From a checkpoint of a small transformer trained on Wikipedia.
Architecture: LayerNorm before each block, biases, untied embeddings, normalized queries and keys, attention and MLP in parallel.
MLP neurons of a small language model. Each row is named by its layer, matrix (up: input weights) and neuron, and shows model dimensions 320-447. Each number is 128 + 24 x the weight over its row's rms, rounded and kept within 0 to 255. Numbers have three digits each.
After each neuron's rows, "fires in" lists the words (lower case) most often at its 100 highest values on Wikipedia text that the model never trained on.

L15.up394:112163108154116106089124111134102132126094149126087112131148118084089143176149121156138120129128143154118117149122121156110096152136090109095094125142147136106100112130144152130107109133106127089094129125098157142139184130145066110086148112162094107105141132109134137124141127118181132148105129127079120100146157110111163123133090104158146140141122161109108163109088127173085112110098
fires in: "under", "al", "at"

L5.up680:162121152141126129119154150138094121131133132161122099170123145152121146137123107132119081114104116164097115147119141137129143109156176117134120156106151131113165179107078153093117155152119094050106143142087101123143136145142134118098110129176102130111156092102110125153116137090131086143145096151121140177119143129114127143098072155120137079088161129093095146127100129148122148118130
fires in: "career", "birth", "law", "debut"

L15.up887:136122130149092140104140124087134137110140125094110137115132129128100135125136130074108155068115100132114122133118157139136164127138176166154138165129106129148150119119134121185117114052152093176130105081111122143177129142123129115126130095130101135129153138108131110152086150106130125116116121166122144097138116140101184110143107108105146082123142085152135144086150117140128141148137
fires in: "the", "his", "first", "s", "as"

L15.up1105:103130136121117157161117122134153102100126097102136120141144146158152147147145125130087143160141163097154116094120116079090124129125119098155143100133151150130149144097108121131101160172125133152150134120121140085133116126190122104102151089141147135098151161124114150131144110100115101098121108149110105149125116117062089170142118155104090140082148115132181147122101112110086121159152
fires in: "on", "as", "addition", "order"

L7.up1700:085079131095116154092144135129117107099146143111088143139177124137116118113091136188165122165133146132129125123122125122144103082100127135172191128110082162138091101062139123134105126145127159127107110103101111166107124129160194117113145107141126114135135153145149144133104114176165151134122141132088121097095136145126109111135142156140167108096117095137103146103139125104110122107116
fires in: "and", "world", "i", "that"

L7.up1566:151120149132171112145117115132111127105136142138120141094124143112111115116146120147150121129135095139167116136133114152103105161139121125072119110117151097155125127142090143099142129108122153104090121116110160131119143155140154139093133171178176161118102176097126099123121109141093119125165085119157137091080132111102152087160125120126181142176111139145144149085151173137120129166128
fires in: "in", "of", "from"

L7.up728:141087143163147149153095094140102124171104128106138168124121144094098117135134091152101092142101084170105132172135133111147156106162124166071127127107134126113105143130135142090141112140104147101122094141120115128139095109122152153104094192085132121165148173113139151154097158136114086113109122087143114124097183102090103143131126139119109131129171060142106134192143141082155135147103
fires in: "of", "which", "against", "on", "by"

L7.up412:124091122100091143093087098126125094109116111110129132184136114122118154091126114144129110140127196174129120101114146125147177120131092108149128135211129112147090113131106082124086129123124159141136131145127127120162135132123137125138144133137135134112136122103094097073098184127125122139144091150106128150076110151156137136126136149107121155124106062090150109113120120086074128096144
fires in: "that", "i", "one", "most", "same", "what"

L15.up961:128125148114169136135125167089112142178114156106149144112122110103120108143186138182115124115116131101140127130126177160126142081124138166147098124155101129139108094124149098153141153169140144144153144119129124118142098116133124125097128087141133118104112151131086122090165165108087116074118125111105128129124129086104107113121124144154170133173131140188138137140123124109130145081162
fires in: "the", "as", "became", "state", "of", "named"

L7.up897:143120122134202140123106102140113104136138139139119170121129135135117136143148125153103138098169137086123095132144158119135098112102107107109140131124122145151092095143142114119157094142111116126106131091113175137129130113116116157104130161096126115124122124109121133132134107141149100104090125129104094105111121109124127102166143136125134135141180166154123126107092108120150130092100
fires in: "by", "that", "said", "up", "found", "the"

L5.up672:118114194125150148144167164150129126122139121158108103131122092148164110142127131113166117117094119146155105117108110126166135142153103102101049109162081165121118103114081197091162091112114179132122151155140171120133149135129141124122110140117098116145112116146134150113132135112106136150134142107100093134124150142081122119152132115117135162122118148071109108124164117168104135161119
fires in: "new", "al", "el"

L15.up1752:165120132161104151115101109172125143127162144133107157148097076135138125109176145103117138146110119108148187094135144162144103096123125121105123101161091130143102125100152089167136136138165132221137117101112133100134156099154146122133170110110126111155152099101144118154131132159098142122140103163146140111134145112081159095184107114115122054074133116155127152131142101144147134114167
fires in: "the"

L7.up530:127105103133107171113113153123095117121085146110122121133115081135075137110139066076109113094134123091151119099151191097116152121083112110143131125159134111133127142082119111072129161176122131161183148157101177127135080103129113096144105152156133120153163145147141096089164111140149159167097153183144156114130124140115138130133125111090132152104118111066120118138150115118114106139132
fires in: "in", "to", "after", "his", "under"

L7.up1424:145148113133101149115117123129161124102097136194124096157142169078163091124083091127106107124164126102086159150135169143123128163175143090128134125103111124107096122103138106109118099149152140121105082126158134079153160114126098140114168148122147133155132096113153121127150131166071141101114109149076154119109155145115129127090096106134140108103150143125115133124116143160145171109125
fires in: "at", "by", "from", "sbo", "via", "his"

L15.up425:123156107092076152124177082089120098141120141125100088112147120126144112124156157075160114119127117184151130144091103119145142171150131133141118106122105089084147121160153102156136099116098122125116139126079137106169121159146114161140067130153148111105124130158162108144133132124106129167142106112114131111146140117139161118148163105173141149133150110087098147125121176135112111135105
fires in: "at", "world", "sheet", "album"

L15.up1199:112155158092097148079154123162101089142110174155132134095135143107153147125101126137125158079093140117133150147126121117138123164194121150119132159099194091115145135135149107101161117148115163124139150160131121182119132120131130139102107129135166110116161118079150134193190120108129127128112085092140128144110126095096136121167126081115147169118109132113087131142138146114127116115147
fires in: "in", "from", "between", "of", "to"

L7.up1018:138140170105129123173137143087161117157100129093106137141134129146120120134131093117162182120108134130076152113121081128105129113120077100129104134150140082124153119160101149093127090129133142138147144139111161100174147134156134128136117086126127134115145068119156099137101105112161135112127150149100123048119119130059120135119099091132155159109136099125135105112118098114163112075155
fires in: "county", "second", "first", "third", "bronze", "fourth"

L7.up484:123141125131124120112117146111105159113090146167117139112115120135129132092145113131144133110118153136153130084117108123129144135139137131132123163152112126146125125132129184120136091155123192100135133099150101093163130104102157124138129140134155137103103106099130164147133140153120106116123126108167140155077106136112138167119120128121139114124130163127113123124085158167148167087112
fires in: "to", "not", "t", "m"

L15.up943:099138124139117125165111124153135104127106119128144111140171099147073123140150094117086122119136132135137136174078133172113135120134121106119144143148129109166111120139125120164164111173141161128113177091165118129157157158097107145109156094094103167143131184124075131163143131124106134112102105122143114136122136092115148167093125138135067134115139099149097148144102109129132157142146
fires in: "a", "the"

L5.up811:157152137138155117148100108110108116099095122135155103144110107103158110138068131118082118153191143117174157159118159138120131084126094100127161078157145121148116134165150137093092139149143147127122087123108133119147123093147186132149115149185094113118164154143140152107130125129156157162134130115136108123090149167123106140123103110149101128188130187127149153149121119120112147132140
fires in: "through", "according", "via"

L7.up254:138138116120158143126129109128122092142110127160133136090127152139148146107128157119152170131155101087121133145140090113076146136149134120083135139111120118112150134135113116094119076150138134117146132149155141148128106113127124140089148138115140138128104150141129151130146119141134111090146104157107111122113162115098160152148087114137105106111125115142144123091131124062129166074158
fires in: "the", "to", "that"

L7.up438:125134149135124110158151157134101123146124141124124143116153149097135160125173164130114169143104131138172099161108162117102073124119099049145150131127127099171092139109160124086103167172122122137057101098104139115146140094133154137129156122100187153136139127146136076130122104170110125138108137103103150118129129139143136110062102126107167173156115122142137119108106112140087133128158
fires in: "also", "in", "later", "other", "raivis", "league"

L15.up1277:101173138147139141129110072176129115131114119117091092106110137180121135095117118100122111128156135133152112103105147129141108095136138122141146089142160145156146099116121119165141116159146173123111166128085109142166144086128118162088132131158136116154137126083108138159128112123086114149111144105142123099107123138142140163167162113166111108112094149155131144212121111126149147140125
fires in: "the", "a", "this", "his", "same"

L5.up491:169129157131103176097118174100085143167122117113120120132115141111110127132153118123148107116102125147114126167158121155131072063095122145139145170104116150137126143159099132096139099130081100128157140103107116103139124109113133131146103091143077101100134150155118142110159130139117114138120132152146146111110114122144132174102105154150121147143142153127081120129127085134089149158157
fires in: "that", "which", "with", "who", "to"

L5.up49:096125142132147150121158143101092073089076140139082165145119103143152123166159127132151098093087154139135163120134116127166164111110110138097123109132088086123109127133144142124136111093135127154126116137114120105134102143126105141151118135174156102141130088090076146129099117121104122129172131087123114099109126152076101114132140111129100163125151126103131137127092145135153132153160
fires in: "women", "man", "men", "woman", "person", "individual"

L5.up567:114122163115128091131169124132115133145125172150128139113119118122136145143135160155150110133166157143154175123121187125097139108199159106127115142103137148137124146146138119128124095138131122138146114095154130098153124146115098160121145133124089087110134118120098130148193149141109159159142135123133134132174088106207134150097153101118131164123162166110137114092120098118132115116142
fires in: "area", "site", "time", "was", "way", "moved"

L5.up864:103082096157120136106143122138097097086109103120123133162120151129150134135144097112106128104158088166133110147144122137134114156132118123132142153142134147139118165107128135095095143094114102099150125118123085098142111108136135164143146089075117099117156149102126142127092115130127103169195137119094155140135108124113123105130081120100119155090120132124122096102094107082176153208144
fires in: "which", "more", "order", "addition", "exchange", "response"

L7.up856:135116133095119108135108137131120129135119160150134139137142096143100129164098109139137096141122139116118116152098147130144186152104102113142132104118111147118120084129134088189150135113128081106096132137075151084144171113153144167131111128122122140117116116129163134142125119150122139114106104097114123112112144115119129138111120133173141134161132127133149132094096131153095154148153
fires in: "as", "during", "in", "created", "at", "these"

L5.up1264:146168144095163124115102118108134134117098128126086145143100127133124119102151151184163192111139116160094155137145109154149133130123119123161150125139161097163121104137133080098130110098137146128149114155127162158089116153108133117136144132088168086097123114102163148104148152187109135155097106114123058108077108141117122151143140166097120101135114120134099114123120113129105127129115
fires in: "as", "including", "with", "than"

L5.up1110:149106161133147115173151123140143083120123132117111136161126093107076166103107120136133138171087082164136144078164158101132121115129128132110157141110123083136115099139177117122110108159121174092109118137113116092129138125069089108059139135092169163131134113128101071081143145133140183101124107150102067089125132144149127099126173154157096126141100137110134132166148098118137117140118
fires in: "that", "however", "only", "although", "even"

L15.up897:103136115134112146111116145137076103079133117125156160123120127091128125114132081095167106146066096152153093133172154131135146120148103121126125149128083113179164145113110102102101130085131153194139122111157155161064155127148148134087135140142091159146134109076094139156102152085103160100146113087140114137160137141117122130112064097166138144098085054125180122090101113122109189118137
fires in: "the", "two", "one", "important"

L7.up765:137146132133091164085143138112169119107148141134080088109094131132179150091126119124117151118108148087159121146122096153192126162149134137125103145126083103121084154144085133099135160127151151132155152154124170155135131096132119109108119120133136151123105153122127116122157190094147143191115141150139154117113116148106109128156134149128170131142123117145126169114160134116125078119123
fires in: "al", "right", "new", "born", "james"

L7.up494:137114140145138123119135182149154110152115079142114138120127109117122141129083122123101088144099109105167139163148132139130133149148142169118146049096146122128121173104127163110086185098115129087126149148165133142147132153147164125102163135111137165095124123120140153127081108111138151105135123100108087119110177154101072091131133143148132158141153132124130155122130154137114128139112
fires in: "on", "before", "after", "via", "through", "into"

L5.up396:173131132108123138106146098122128134147110144140151118174097106111108121143112107151130121121136151123117165161098129118143137133155117138095108133087127134145067138145150126088130128148122136114176129092133175131151143118138141115147145122114124126149133104109143106132123150116096166140146068117088138107107155117088123096175127107123122132106143128104119159132171176129165113146120
fires in: "with", "using", "through", "before", "addition", "since"

L5.up1338:114140097109114155105152173122123173114170123123143116162153147176144119163124125164124177127115104145128123129141124143138158092138146142072143106137138123132116127129134143119132121131133177082107120138112152104162085105123135101112124122138165101134138170148158154143105129122076129133095121122127117136117118126152125163121123156132150159157121120167088102111119062123130169076137
fires in: "as", "to"

L5.up1480:091151124105115159105126131150123123093126171108093160135113135171142134157123132155172057117128160168091156111135188102128119112124140115156164133105128135151157123177122090148111107113118142148144119127146127106149135158136118087140131124120103159102147158124077145114130128161093122143106108170102125145118115113144097125095179189114131188118084125147160148122124155150126135103171
fires in: "men", "you", "to", "women", "i"

L5.up1408:099143139155128140106116168168052158163116140117128143122157069114131129147099098113154133096133143119072162079140149115146139085128078127110124115110115103156115071137106133135127118157140081114132142148154098117083155116120085143116050126109123142124139098102152086140134105058125135111144170145115095067121104141126112137128131165082150084143090132071093122156131104136134107149148
fires in: "after", "on", "in", "prior", "his", "he"

L15.up1006:146147115171130150109103149143120094121106148114134115148134153128130102092155109112125118090073138136162116119102146174144122123102139161106145182138123136160164137136134098152123135133110185160120116078098118127101160124149147124113160125100130062124149121108128140086137168087123114132106129105167112150143133115091193121148120099109162123145124091145094142131181138160113137115102
fires in: "and", "s", "the"